Weights of a small transformer language model.
Size: 16 layers, width 160, 2 heads of 64 (1 for keys and values), MLP 448 SwiGLU, vocabulary 2048, 4.76M parameters.
Architecture: rotary positions, biases on query, key and value, normalized queries and keys.
Training: a variant of Adam for these matrices, 267M tokens, 7509 steps.
MLP neurons of a small language model. Each row is named by its layer, matrix (gate and up: input weights) and neuron, and shows model dimensions 16-111. Each number is 128 + 32 x the weight over its row's rms, rounded and kept within 0 to 255. Numbers have three digits each. A neuron's up and down rows have the sign that makes its largest values positive.
After each neuron's rows, "fires after" lists the tokens most often just before its 100 highest values on Wikipedia text that the model never trained on.

L13.gate87:147125173226142158190103088151146145122052149163142166066151114132165141133104174131155144114134175110144069123101140126137116147126075115118115119108143117149167087153166102130156075128117186173146076152149116116144134157178114181168154169132123101167162096118169099183109129143149145168
L13.up87:121173091184155054123144128134143071086145084144154095116136105124135151096119167129078128159158149064119094179157128115096107155164179118152095153113165132138167180102130112159138146161159162124154067128060132164181130099120140154120120180152182134140113112123134158189091152137156156087
fires after: "\n", "se", " per", " e", "ad", " E"

L8.gate256:104082133124064159171138124112134185109113155127086069085159107082098112118110104143129094180172109161144140119080097128110056140098100165117167124118166138126163151109096090192111115117133079099113164094126133102125091103082153178111107108090176043108181153178105115170093109167109134128
L8.up256:105151133109117138061115202042150103087117160169122033100162100139148113152156104121112095177155105138090156100098148131186154158101144103132087144145117106096161135198158103080109110150090063133114107117062136138116151160129131148114122151149140139127123130150190145135110139167127116248
fires after: "z", " t", " T", "t", "rib"

L9.gate425:170123187126159062146104118193120092090116168075076077092183163139077164115162159126116180148176111119128147145136137132108130073091059149155081131108034146139123151113151082108110125191140129143176169109086114152125104152098146156178122096136095119127151131140059147126140118125107160123
L9.up425:120172135123135083125149071129104156152082146148192186119164169104105166163165118149111141171092188109174148158092126130085145130092130175139143082106101150142049159107098123163095081149140137141147152112094167127120076093115143154129149113139099118114104165142191051129085116107108188175
fires after: " re", " to", " trans", " G", "oin", " He"

L4.gate203:181191113123102144157180177102084155168135179111102092152141133131189126054162114119130135116102097120170087102145138109092114160164118171069060101102086153121122157115213160078143134079106176112155161106087108186169134101134156085107126146082096155149137085140094093201121098099109140138
L4.up203:104141114152142120096118114098203154161148168116115070097147113170179099167102093138106151116096109081141138138146102124130195116092123161181114116096126154084157108157093103097155098172106145204119110102112088129110145126164146115084105139128151122060103116140124098097200121128145119078
fires after: " h", "H", " H", " w", "P", "p"

L3.gate221:167053085120125151153112175140124192144131172104140110131152104156142159173138160193132102143164173098130143142145138127193093128121058215131153133129101141182085146130135147157139118060144096116122125140197143154113121108087120164089146150104109111077127133151136125172138167124119184092
L3.up221:111116162141128145112116096009141081113118144119104163090141123114146109121144108149167180180108138147088193139159145187122112113202064120092114099159115125139127149149104080128068081155092124084151118106132096119111169159134092128123108135135087132090192095124152191084113160131180142134
fires after: " T", "N", " n", " t", " S"

L13.gate57:170127092074060127171156129123077185124119174080106072164150058134163166067129089154083147084133128181122076120121136106109129139108121146168155148166095139115119131167136169106120088105130144118187174145148107137099136153194120157145164097133088120075152093187124148168160109064149099080
L13.up57:107145068095073146123165082159141081115098141075105126142135116147134138133091092169097104085144164149100131105071133194064111109096145139123145185074110156131120125195143113149156160102083157103151218081142151134155079106132096187134085115090175112174126101148112141097116126116132098056
fires after: "-", " H", " h", "\n", " w"

L10.gate423:113164088114110111116132104082124134179074088121124162113171185113149176164154149112133099107122127129168187157148176173044109139154143114119166162092150159124148145114084130102148081091097157186149152178098094148212147134158120134050099150142177093191147112090129151158145150117069105092
L10.up423:116108121114069101130108173157075096140162115123126140115069139194125167135119141101148085094155132086109049099155079098167178146136122118058127175146164104170136139112115124095134097151137141200078098085091098160134174130092127094123080129169098156141170093159140136142134098098096141147
fires after: "ult", " de", "at", " polit", "l", "olog"

L10.gate3:161136113180146181120051110065163154129188190140148064070180124134132180102093106168154112166084099145100105123102090112144126168120126194128068133134148103141111146108123085127134121033135119106099136128113092142096133155130127101117108094150140127114135159170110178180109161188153132136
L10.up3:145123060112174096111156114067139156064055132131157121120147119124147149135150094181093117184176087155094079096101122090167168176116147103151103172129142101129134139119167111095114160143093078128144153159113234127045142073088108115195137135072121148119089116135102186153107130126102079123
fires after: " t", " T", " Th", "ri", " att", "y"

L3.gate31:140178181183141080102115153163118130095079149140093110145123150136072163125165161186081077064140129127153095114098126124141169106084114101209196130142112114137144131114136114110154104127139129071120168149156111121139065116093165126109130150123084126184207083177121085109163095130098108114
L3.up31:110156123151115086169090140127141171137160141157132109130101134177112087096111189132125178121131174153154142171137170159150128149117125121111081106183168132139120072125148143027115153112150137160139098117112075108126121062160052118169138185120123165109111126143157141130133138046133141164
fires after: " se", " re", " h", "act", " Re"

L4.gate219:136147130113147104116162162181083114153150090117145092149226093123156132060146150106199177143172158099146169114161165127115130045126037145151155126158082101177165138149067135129073142121142131195136152206105180123121143069119096157127129092123127099148096168117129167154176122108119140148
L4.up219:144196149164123170112143101134123155189102147127154142147125153105119174138104084072144085154157168115130142060100086158089137189102116154127139164125157166139135139108185104079226147140168132115127149167121165100191082048108162130128083142118086108152168131183063122169166139164159203056
fires after: " app", " P", " He", "oin", " t", " T"

L10.gate214:106155128124104117126097123176085089129146123086130034115167103112070095053142173179105107133117124103108158200079117100116150066139111189103101092122077117143098120132119097170126139119177156134153163140155101209116163165153158116136075138068116146151166150122125102171081071169121094113
L10.up214:089128124103148156146110121122133171133098124128113175121136136194123152104162056131099162108090128117138128150145137117095140129080140108143067103192092172161143052130083145199168166156124138116143102156125106142106139187171124101169124225150130157162143167125122212107105122151107156149
fires after: " r", "0", " f", "1", "9", " R"

L11.gate262:150125156134121143106118137119095067150142145090098112079188125070114193116219190163155157074171143106147079101096083111132127163151133095123199146148090113172084110153135114157091144116082124098109158097113145102166124127086146147094121134143072143126110103134210131117092127129153156048
L11.up262:147170168093165106132146132141047135145179111120162108161171099069098120161174114117111120126092180105161092124075143116128110154116107100112151106157128118135120217124112126137148132097112087083097096201120133131170128169138171165093088167101105155110110139105107085118077141140158138083
fires after: " D", " d", " pre", " L", "D"

L9.gate232:120133186130100129147178136057063166119099135111129073164170138095138097044101166145136174122088114094110096138128182133149135142126154146149108104176083076135187162138200209137109130121138090118151144168129108172173105120145132080107132081097116237107147145157115108128207123125095158145
L9.up232:154130121146157134134207114074078098162116154135128119133150152136122086065121079121101139163152106071152196212126154109127097142131137143074088188108107120087098203162185136108180042159112141134134134120151132140127052141157157127093113099091098072121152142144142098147142127122138141103
fires after: " pr", " (", " was", "a", " s", " Pr"

L9.gate224:100070156186104158165138100103105131118132138056112106160166140184118177088176112141170117119099130129127171116127130069170134130191102127152096079135127144109117150097129127130059139095138122080178128175111144172149110147162162096115126172092122149124138083176161128145179103112170097128
L9.up224:084110119077069124121100191049173077179186080108066139098123144098149192094137127123141105064080102144079151137097064177157110126152104127120115060085108140082160113105130164143179154112156150167132134136131123141106113142136124131196123148142080128197116125116121104105125155203130140123
fires after: "0", "1", ".", "9"

L4.gate2:096103131137117135130150132127137171081093122100096069108179142133149167154092140144184134141124045115146080084119105157107112085111116131102162126158218087121171143087116087116131111123125128115100119113139162102159132106172136114075126162103153089155130135142097124177061144166096114124
L4.up2:110097123132078157136147195150124136052214087145145163106135091094058151151141107107094125118134135172150073152138114167112134123155150090199101068182117107159109128124158105104103166149154139068089161153145123098123119105172086124136119094127145142123067101111148145092165171142161095131
fires after: " a", " C", " c", "ail", " D", " sc"

L10.gate295:111129175128112155115098152103061083121095101099091066139149139116160074153187130190130129131128110123118123102139089143126121087169126131117109133123095141071109116148159107160134134115136175161147179184159182103147081120093120084065174079131109061119161127160132182128144166105114194058
L10.up295:190084144137084162153172166161178098134167145110170089119148165107178079055119097166160106124158096123140116111195148057067136149142153222156116106107120130116212090146121118104184123142139162112097082135120143099126146150121133118098107101118176107156141130185132116148192113134115110113
fires after: " p", " P", "\n", " c", " C", " K"

L3.gate119:109131145135057149098096108077095171085087147152128153150103126178103187119119110171123117183150102143172088103124109103072074136142097169140130152151090133111154137154164204084146141096153141160177105170131143143137067173076182142154110111159087111119194133141152116083079143128092133111
L3.up119:129163108145135169176129122072075113108097132126145057152115192138162119151077133152092117146091169091108097093166082150109105113154108206162111106147160139124107131115144137152115158126125142045175126105125080173176113191124152122127117136081143126101067085147118163152165134085119139127
fires after: "\n", "C", " t", " T"

L11.gate417:083139147170111115100144133084117127139136067137108157132150130140210162140126123108180107167096109150143164202120121152128125094127126156100134177120116078094130139109101122140098161137107102128124145106112146136153067153121144131114086151152096066117154105149090085192130104144089070127
L11.up417:161081168106128127087124121080206103120126105094109107096104094164134116133095192138105107046057144165152085148101100052046164104155094110069112117133137124146104118096100114096191093083108133095132112141165100182121141109120177093106130097138165123172089059135147091079102117141158105164
fires after: "1", "0", " No", "g", " ", "9"

L10.gate96:133141123141120168108155108102105134118103176094103077003128113103140105094109141130112147146125154147223177097150095112117093105124177147144101107111153092097148188114117123178094125131123167130124138123147109140125134108101126194110124064062096132164154168153100110127135117154106109121
L10.up96:144131085057140079181144125106141212129107138153147099121172087178142144130148155143150134077115146181125091083100105144160080150149118144130170104088136174071107156124097114116108099124101125130175119146113108135141150136110099128060157149088142146115206152111122168116071108129125110140
fires after: " St", " t", " T", " Can", "amily"

L11.gate255:161128100143121155070086134155152138141117131116126128149111122074129221151186164182183209135130128125143130157109081100078085176152143111151150119098147116137108112126069131109082126082104114141123134131144121117135193157116158131081129066151081165126126117159139138143137103114118162110
L11.up255:118173152127106126156130135133118136162124025120083110110115202058139112118051115167108122157146107094119062087163202128091200097115136111071132092126226165096175084135119132093168143128127136132093138127094108117221135122145160100085111130115088150166104105128119161130109115090102170088
fires after: " d", " S", " D", " ar", " Ar", " O"

L4.gate36:102135062091136142120130087146083125117116149117112140175179133071101128090105158102098142123152148145172069099157109182112132092142083109094168152196117106157161133156128165142136174064154159150066177116158105123158156171136127183158117093184072116110150124127158155172205166142134123112
L4.up36:161186095115116126116160116118115175080173093117140114083109124139128115190122157107148140159169107124156198120192109158103138105145104090114070187137132083155152163110160160137142134097121162110099197176176143084115171096150090120114093148107118122125070097117090053116136102157199129153
fires after: "id", " comp", "d", " ab", "om"

L3.gate154:107126136155132153088125192159090109126125137097180094129152118107094087154153163151118091157110091132133130162140152069121177084142108161132134116127040166123124138100175121105089111142060152112103167111207101091075097081081126085144071144117078159173080087127110089121167078132154119113
L3.up154:143170116150171085128113098129091112082177122092085118151113143150132101134222139170110185146138091081130090133171114067160131079085153101118181124138123172108098146079116165073169116121129059146170124148149154115163104127110152123129169142141092120107106154129107177094159119101098156155
fires after: " re", " v", " app", " V", "P", "p"

L3.gate408:145072139117148143147142152104097119127138193131167137097160064087151189125131149120168164137123113137139118144112143140084130165055132159063082140113092113119127150055156176075097170051160092101143150090129129144167130060123114092137095094138099158107159154097115178189122120129119086066
L3.up408:143036132173102134170090124171200144094138103106056121143153060102082108148137115123144125174103133155096110217125123160104135096068161156126118129102189148111084108134108132081157086109130106138136074172115135100155145112104151155086169143100151110164127129132121139146148147109156168168
fires after: ".", " U"

L13.gate281:136120129117117153057110162140065140130144146118121093097141137155160119141133111072061144072070088054161087123144126158151091134107108130124093146098144084173106162125109155116080126126140207181122117118145117100118080149113110082122074119140085097134194140163163159099169164175141073069
L13.up281:073150138091118058117101135194130094136122075221130113122105141125134077188065105071111083118118143107089158148125125131140121121098127101127072134152110136106159133117128160112113128193120108173099094102103122136127098111103062095070122097143059093084110162106139112095154118126151096097
fires after: "0", "-", "1"

L4.gate395:139090087095152088141144090091072128102147130083142133134154093111091119157090124150159152113115120130149113133159151078127123112123093125132152106120149077140146116120094132163179138103143101139056148159172154125101100169151188066130102128097110150155142098182180145172144117108105169110
L4.up395:119130164132162062096207112155121107074096124124148109116189092132103114128068117165192089118190060097102157117091108115114127136027135096108135140101084146155149195147137121146147119138109070117111134187116154135137167078105186117103111142128094098071144097157139095101188092140126139124
fires after: " s", "ic", " c", " T", "C", "c"

L11.gate88:078096113139120135074123172097142127174146146157118178127160144183098121114134093179173142110134084177166107113108149134140118129145150154140113210116079171139175143181083072111112087055112113150139150185134080124095166173122124059111147116095122236113153136116146147112102155110135140080
L11.up88:152132144162085118120165161049169084091151116157173112099153187134161104078082149095135084135139154130055140139094134127133152075133139108136135143109154099183105081156120154160086117185136143149145108181131074103152132136079170108114160183099077155151157103187134153124050139182135177120
fires after: " is", "\n", " was", " ="

L10.gate265:174097086142122188097113146057155131126103089107138130148159129152100150151160147150114146092110123162099108172107096107158082133132137146161129129122067182164138148108075122175055117091129121182191161142106071139158123123151151120135081127117118179142132134112077083131116151111163129074
L10.up265:126069079131140127091064162173121126157141190134118084132172082166145169123137089171161076126110127140109071091112198068111200122181121131157117125119147132188144178181093136086136102129071096151171141102122125092160132099114140130091121158127091144073121154089057120119107196173107170136
fires after: " con", " d", " Con", "ep", " D", "n"

L13.gate5:138129171137113182152131146125112163125126190145107140089191104157154080132108161147135206094108131099112101112115160122123136113062129113126207124084148147127161093158120186170098095120162181067210104096134123120117139130085132125122125061069138079143122128174122141129133064112146148125
L13.up5:045135180119139170159124136113094104177122127165128142165131109175139074148140086091147079159163109154110131126104095117118154107194181133134118135141082139140092230148126108147114128154169129149134181151118149103084126088100110151100139096145073096082135143054141120120198162146055152138
fires after: "\n", " the", "6"

L13.gate172:122178126115087181143132164166142115188116148133122061189138103136175097105121111163098144147150150173136160117151117098068124106147121173140169113148103146088162109144148123081116142138099114144101107111144048087131127126143088130186155134157067117143106144173093196176144145113153177141
L13.up172:107091132119132178113162063171124133077161088126124134124158040160143091176133096157122139167147130097165162136106093106082125121184089130117122150145143116165168114153098097120080107105146126114070083161107171116158143130063142102126126107121170137092144121114131132140170128140110110089
fires after: "\n", "-", " C", " Sp", " the"

L11.gate83:104104114152082138156094136148147166176142124124174122142173080112080122116137166171144100174111122154148160146099167125090105145120146101104162178187072122075179144140163120137077146095133125126172116088137113130237077148110146115151144116101163152112158158110106133189134172118161155078
L11.up83:140107116119159139100177115133166119085192171082157148100151117058149127144152150088148121108110160115133149115124073082099142120122185154180170161159175113112130104106135142064114140143096166101186116143162139124161178134141117119090119123114150129068161129099113117158144139143135102140
fires after: " L", " U", " V", " M", " Ch"

L4.gate46:144146126149106154189108129172101166157088045093146087147183164110107093168143144146182161132088086153149104148126164130104099038125059140130183107187140118074092121130135170112079158140118162101080139185131103095176103130145141121096180081103138112154116100138163191087135107091149171074
L4.up46:103114093121099173095128120174116167089102141158102131080199089163079132129126149190153158120123126175173140143142142105094166139104089128155162095155147107097091082140049121141125129137181125099119097148096076125147098144171103144110100133119133125147133143162156139148183157118177109117
fires after: ",", " d", " D", "3", " a"

L4.gate86:124134100153103102102120172140084106111140147170132124151182184107115114139152159139130094163125122077164085169096096168088116115121110146134060097161069158107139155098125059103076177089111157187196155137140112098111077109165138123153101140058096107150100137150106161118237141128142135087
L4.up86:132137160091122133123098160189069131067138134106127164126143144150124126148153191115107129167183136135122158155124143118064086139125112125190110157225129156156157072063112097123112121136167150113100231183145087149092142134146124108120124168061109146164143081111097162146112090138117164093
fires after: " S", " P", " V", " s", " Un"

L10.gate427:118110121118131131117143207133136119139088193184127134126133119190123070174108143185163136165148091086117105128099100120119164129154063098122163107112091131150113157131101135044123089086114119160117145097126085122089139158134142119180130186166076119186066090096122134169109131160180109141
L10.up427:125170172062124130125094138132076114144132197123151168153129110130180090094109154147104155110183119117090097113121148126068183100141125169091113132162070123149148107106114081143111110122127143134145208113132161159143083139067122090167119111153181169116147202090146108070144085125180096082
fires after: " F", " f", "–", " s", " S"

L7.gate382:016160149135111140129074107166126104112126178093147096097143111131118189163120149130154172152098119111157156165127137077145157073145052154081104117148116105146116159152043082148102155135142170097106097114100176110155121129135162138117132164126113117150153122105145089124111087134104171134
L7.up382:131079125106139076113170149134158134149125125096098130080141120149183170155130156114136155119117115142162162145083135113095112128114089146050144119122171111086176092135116124099167097174083100154097092107159107107063107079094157123179071149142098078169108129111140138085056131129194121156
fires after: "0", "9", "1", " s"

L3.gate339:111135109159110131122145136160107160152089155175092050133128172152123143118076139134102099076125130145126080123122099137131171125099130117122172128155140094163150176091129187112089137068111148131140151128128120103209157138127124075108125080147096190182175098186096086125142054162107100087
L3.up339:155138157136112152115110101140107149089085182160080153200055137158145098149164143156118123164145101092185122163076119112140154126143156178119151163105124060165144109137067146076110118125091121188127109152150107068144135093156193163169123156116122148054116087074101079189148104103132117087
fires after: " H", "H", " h", " Re", "ist", "h"

L10.gate355:135125135180055167204173201179110119151109125075062059096168160162157148096155102182138153101108102120124069122104080128153129151147114114178107127161108125161137173100106167124098128132091172111149097137084147139110130123118073131161166080075170117131057137138206136113106156163135101094
L10.up355:144129213120127132154115137089127124100125201134132046139126123142164112120051156105149168141139135117144152188143152104110142122091137123157114123093177162180124187169076135083134164118178137100055106166101131120100133155200119163135134153131141198111121121193156142109132113126188088078
fires after: " /", " f", "2", " P", "b", " v"

L4.gate343:121103118108096121212112162037156179088183179167082079089131129121113150156160136142165103149115092126152072084166081097082139148106100128103143087150135124148116149129163152125124177130134104073134097118194148135158179087136116076091108059080086126150096133136134140107110168103106174135
L4.up343:116127059153075119189116110087201153124115144123094160159128110173086147085146141062197118100113177130162126168154125090113126104153165143095125114167133149105156171143165111164096143122122137093165124076124167116094157081167060092106109180122113119129097106129160132155121074081102162169
fires after: " W", " w", " th", " bel", " y", " in"

L7.gate259:159153181182100119112131103111096172112153142130126131111133196160120097150136137112123100075103099149115071166062126177190112140070110112133126126095057110123155134131160177109108101071164133120170082146134116172185111133116164091131092144155121131164169116148157166151089108153117109161
L7.up259:144159154118117086102082077144141062123089172130201186108152120088123112147084116115142130140180105106098102143091131118134094089145120134112119164182094111146129163073132118144080159189140120106176088141129104092108121091132137087167102119106073142113172167112145123072124124162099173105
fires after: "\n", "-"

L8.gate414:150090143186110130079115148154116158127138099100045073078152166087151112097119131071101082077122132065151153156099175095089128125120103143086183092151135194160132175108161173147119107152194107124126120174129096133108112125102106166095071119065115123114083133156158075100187147107148150097
L8.up414:209122114160122169116148175110066178173177117049128080157133122165171152142155090166110146088117136119118108114186165137128088128126185159103086107118137113119105133159120132121145128126092127083136150124134160134126127153123138117083106123070130172184058134135145092162183144065134186175
fires after: " H", " h", " n", " B", " N", " c"

L4.gate258:142172127110103118148188165151111145139143141097164104091142159074126098094125120138174098134132122139097133238119085131120157129115120164137139148093056111077148189136146149144103119154106153135136073118159092147100129111131174106135107185093110117198114130160144159204141169081158137115
L4.up258:132047173097198133104129143046142106093094105138142093127122099185124149190193128137145115162076154105132121139170164090147135145125160121105170120117133129083191137115135199133133088125143152105133070138159130123132139142129187152035158174148150187119173092124087102110186194105111152104
fires after: " p", "P", " P", " Cent", "p"

L7.gate30:171057097153212097116097165083144204133186131139166126134174117097093158079119092157164199145105119104130029161108108171109093123153138153212184083097119100122160129128106134113107102130131112116140087136108140156178142142140125070142135162127133157148120172160105168157134195164135164097
L7.up30:097130149157124092126052143099057159118149115090167076058112139119051100139107102148151139161144149119111099099073141103150131183132134164136122140136076154123118097054087112137063153067126120139119132120088127121093098113186161141178170186155051135181120161149117128150111162119163109135
fires after: "\n", " att"

L3.gate172:119109117074127153088104166088086166164152219180138095114169120136107104069147093142120144192115087071174170161140160178082154135116088129153108130147141074121110139162128171112124146104128144103061046100097142076125120128115113110156132101162153096168134170130133156136099139161085072138
L3.up172:149097113120129166217085156119145149178133143098086109106151082160152091152141062115097123150131114130070167113130142166134086103190074064138061094127149089114091121149115094140189132149139123142146081180153136128145095139104103100148147125115141115053139149110189125144143150114127089100
fires after: " United", " Can", "ann", "0", " U", " M"

L4.gate39:159153123131130171128144177122103153158150135083144127153119104086091188157183133160177127158115100168138095149105074107113108099155115192156133156103120099106172176171158112116103179059117106177135160139126126130130159104186160090136039146110182146185119131173124123161098135153169140170
L4.up39:112067172147100073151156134155097202160106099153173141125130102193117071071105150043114144132087137184157100106152136109107123183158165103142087138124143100063146104106153116119157109104174166119158150172109111108075089133089102136089128062121145133182185137110116101097177150137145123143
fires after: " P", " p", "ide", " T", " pro"

L10.gate341:084111095059101150111142143136131133139139089111173111150173131118192110148151109168106165117144147136157088183139118093124096113138067155111205151088097082106167165183120102106125066086151129161085120120123152101087133129190134155098132110143111149119121144164180122100090094191130211072
L10.up341:144106110118125145152153122111138058084163171106152145120142160128105161143096090148148153122128126060168119130034151086119073090132089141119125134156133145061162153091169154109147134080120102097104152086131144152130110116151137121126062119180088116060114094110181147108099118130074144144
fires after: " dif", " c", "cc", " of", "l", "c"

L4.gate371:100098101094172117079118161129137176157143159116099082049097095137146132103158105133133132112147135125174116120142115114108160088139136085083122138153102146202123103121100101121063133134114131111140081141140119143170132121133153174120183127132140180131157117044141117174162129151202117166
L4.up371:129117142170125120129173111137113179086141054138211100096127103180060180130117135170172101112084103175104081094125093096105157096094123149132111129185098085175094123148132089142162129163163055143150149096126124071125112084202128112144115105140132154108137112083106106132142146117106155149
fires after: " se", " con", "her", " Con", "e", "it"

L8.gate175:120088088099111183102113216108174108161073100132145112108129110142118106198107153148129121136153111154110151128067109076125125122126097129185110155132117066190070144101098110154112180108149166106137192144093132142092118110086201154133072172094136152135114112168128127145120169158123146129
L8.up175:128124144094145158115116133122067144120131057106152076150100131149138115145111126160174090179182085151091106077126178104153144155111138124176142118146123155166124151095181089078128169139137084163069109171086136131110093141096108146157133116121136077063076119200125192126126158146075127113
fires after: " t", " f", "y", " W", " T", " member"

L10.gate84:125140133163101129085126173130116184138081099111122068094139169127119106097111181135244124156107158118150133189153094125136105138161088144113080114134138087144167139103148135068097148148127126162076191131124143126086135109150124113114135171063127044176150086136139093158131146126125110147
L10.up84:128149168196141092120116132125161178112156131108078142125156128086126177171056131103143135133098156121143139148104162097097089125105079153113102131138060064119119103131138107210134117114159127146135136109114076185069064125126169138098105127149142104099145149085135131083127159105144087152
fires after: "0", "9", "\n", "ourn", " med", " Al"

L11.gate58:076075100138127165166168147144101190113191218118101084122163149075116111085154145142095196123120140106192103115134153092148161130138082155115151114134127173120137165143109105142065182145130163078134139138099079092150154127157120098081145140143145166154096054180138130167098112194178124110
L11.up58:167077131159106142117174151129127124095119182136126141098142150135103104117083126116118155155198136128163150146146092082178126132091111167105134117080106170081133155120123119172123146077115159111148075192113152121108112078134113145193110108140184132141145154148166112123054091154145125074
fires after: " f", " v", "f", " def", " F", " St"

L7.gate282:146162152085143095189119145077089107131105098079137076107127148156077090116116130160110095185160093157110150116133114138149104130142138210124187137176082128148122156101135160146144158085118106172218123156144200102122167138082170164146153097125128176128121174139101124115172099090104096092
L7.up282:153181136097131112140144132126069113127150129069122083128129118151101192129175101116074110121163116139113151103171066133127106145115096110118084073152081099185104094122176126122126159169115083117127147129138155124145142135181170180172124141153144155139091213152188118149144067148154177132
fires after: "9", " f", " ", "2", "ic", " cont"

L3.gate77:142126141110134154102132156084087159138154179102184074183233129102117180134129121166115151181094124098132111129112158130064104083106096122173155092126118151169133145065104224101129160127133115145103090158151090143132102168151182102125097095055142108158109150158122176190140143157111144071
L3.up77:135179102112103114117131158085085125136170119187111064131118104101100166200195115156149143118106136071121098147123096144122170129151138113109141081143114159098079163097147197173109129144119127088166146146107116144089148182114186174120087120115144103089120154151127157141105255069076183099
fires after: "\n"

L7.gate193:174132147103143062113110092165084153193080118107142096029132125102092159038129160136091138157106124152173115111076147166085070146110171150119131142167099156127120111150176108149093144098172153149107171115164104188165100140164114050090171160102135157174132140142138134194120120096099092081
L7.up193:162132167091083159068094090065137074122160121124158144093108162104093131130173097160159117163129059172156172123147107112110133135106142114110097118161102113145122133161129153160093069113127177127103111152168139135112088095150157073166130127143076196076035200132151121137101116127096143084
fires after: "ir", " Phil", "l", " Gl", " R", "r"

L10.gate342:158155173119121159165106183154146153173074116073092133095108107138118157121111148100119089142135121137146115080116139097100071093183103144133119088147119162177094137099170156121111105145157186119196112175199063161148113099098084097152029121088143102114122146121129155224138117133119128110
L10.up342:122135102058148131099118158112137103141129126126082083208183092142112090129134119121152111129113080161160160093143166169120119077158107149123143069173160122096099177156111124120133128107131157141116160118147118176037092126167174136041114154103128091166142110130106118124132120175075123107
fires after: " sm", " b", " c", "re", " B", " Gre"

L12.gate22:131162130122144184077121085174094148170122166140128168086181154157123103072081162148138133143079123111141139192113151129177160110188134131147122122127109113176235147134175111118111093126109110192161157183181112168159156149116132090149173186095158171148129141120134134128100159135130192135
L12.up22:124167141138147117127174138105175122097141100091137165038101112158130075084135159137104090146184102137147130145121146128092142118134086225146109103108179126102175132093160120110130128116092126175144088149151107109111110128169135165081169105109106165163216121153087108135127136188138138136
fires after: "\n", " was"

L7.gate26:157109130101144162106128143147096109148089151080085073106140118101097195143146168131137124089107063144106101091057137127077126117118109084121121104115057119174118143145112076149106153109132126151181167192147084133116125117112059106133155099078104172151088123160197123210151127107103105125
L7.up26:149141103097061117175113135137185177091166112156106103127093081156143125131168099126134106134103087105094045185136157104125147182091091121190096143107066125133116125106107174141100105135132107080171119112118096102103114173120147146151151146148184136062123085163098097126109150165078165117
fires after: " con", "og", " Con", "on", " In"

L12.gate25:125089126194128065107155181169115127078139079136157108126193156145158111170119158166149106160119148137140120180129098108096172110087108084148068116103084129104141119103142166126074116127110107115104155150137069158131081174168172123142048080075121096174106163163124161167127121122122140166
L12.up25:146102156166100086154121170099118159133201097134187127162132119115101091139144141097141095143102117135090111128119102043098128173092085104120142152118090093160123147134166111111120144073047125113146152147168106078130098159110150091166136124165099112127119146144166163172143184111098129183
fires after: "\n", " In", " in", "In"

L4.gate240:097119115165128196177150089105106115158112094094117135042124132055094184151190114164126102134099115120127132094120141103144149126166155124133118160119065143101126124133077117096084148120122118107133091136124143124196073122096099175179107128129112118142075204154104134154144179098142149086
L4.up240:106141163055136114134126161090112131105130127116177082121114137119165109170095105076163120184168173165067130114139106122119140153158092133128087150112158115134129141188130131073139109160069162100081123091090224120151122140114080099150152101065147175133156100119186047136106114169106124175
fires after: " v", " T", " app", "em", "t", "3"

L8.gate133:173108143169100089091138077152119138151152131098192174115152153121159122108189104114182228117117067152118203133107134107102120107174132150136149177100156103119152136167128136102111138102109133080099082069153111123158159182122102089097121100138149161175132100124142096101164170113059120091
L8.up133:130151094107122068103108049093082135148174092102118102111076092087186111180095103141144148149166164165107166135130115153116151116102177079064143171173102115099106165130109206107107155148095133099146140113157144132140161129149151097204157144136114160110119155181112178132118133106187070130
fires after: " R", "a", " is", " B", " M", " Gl"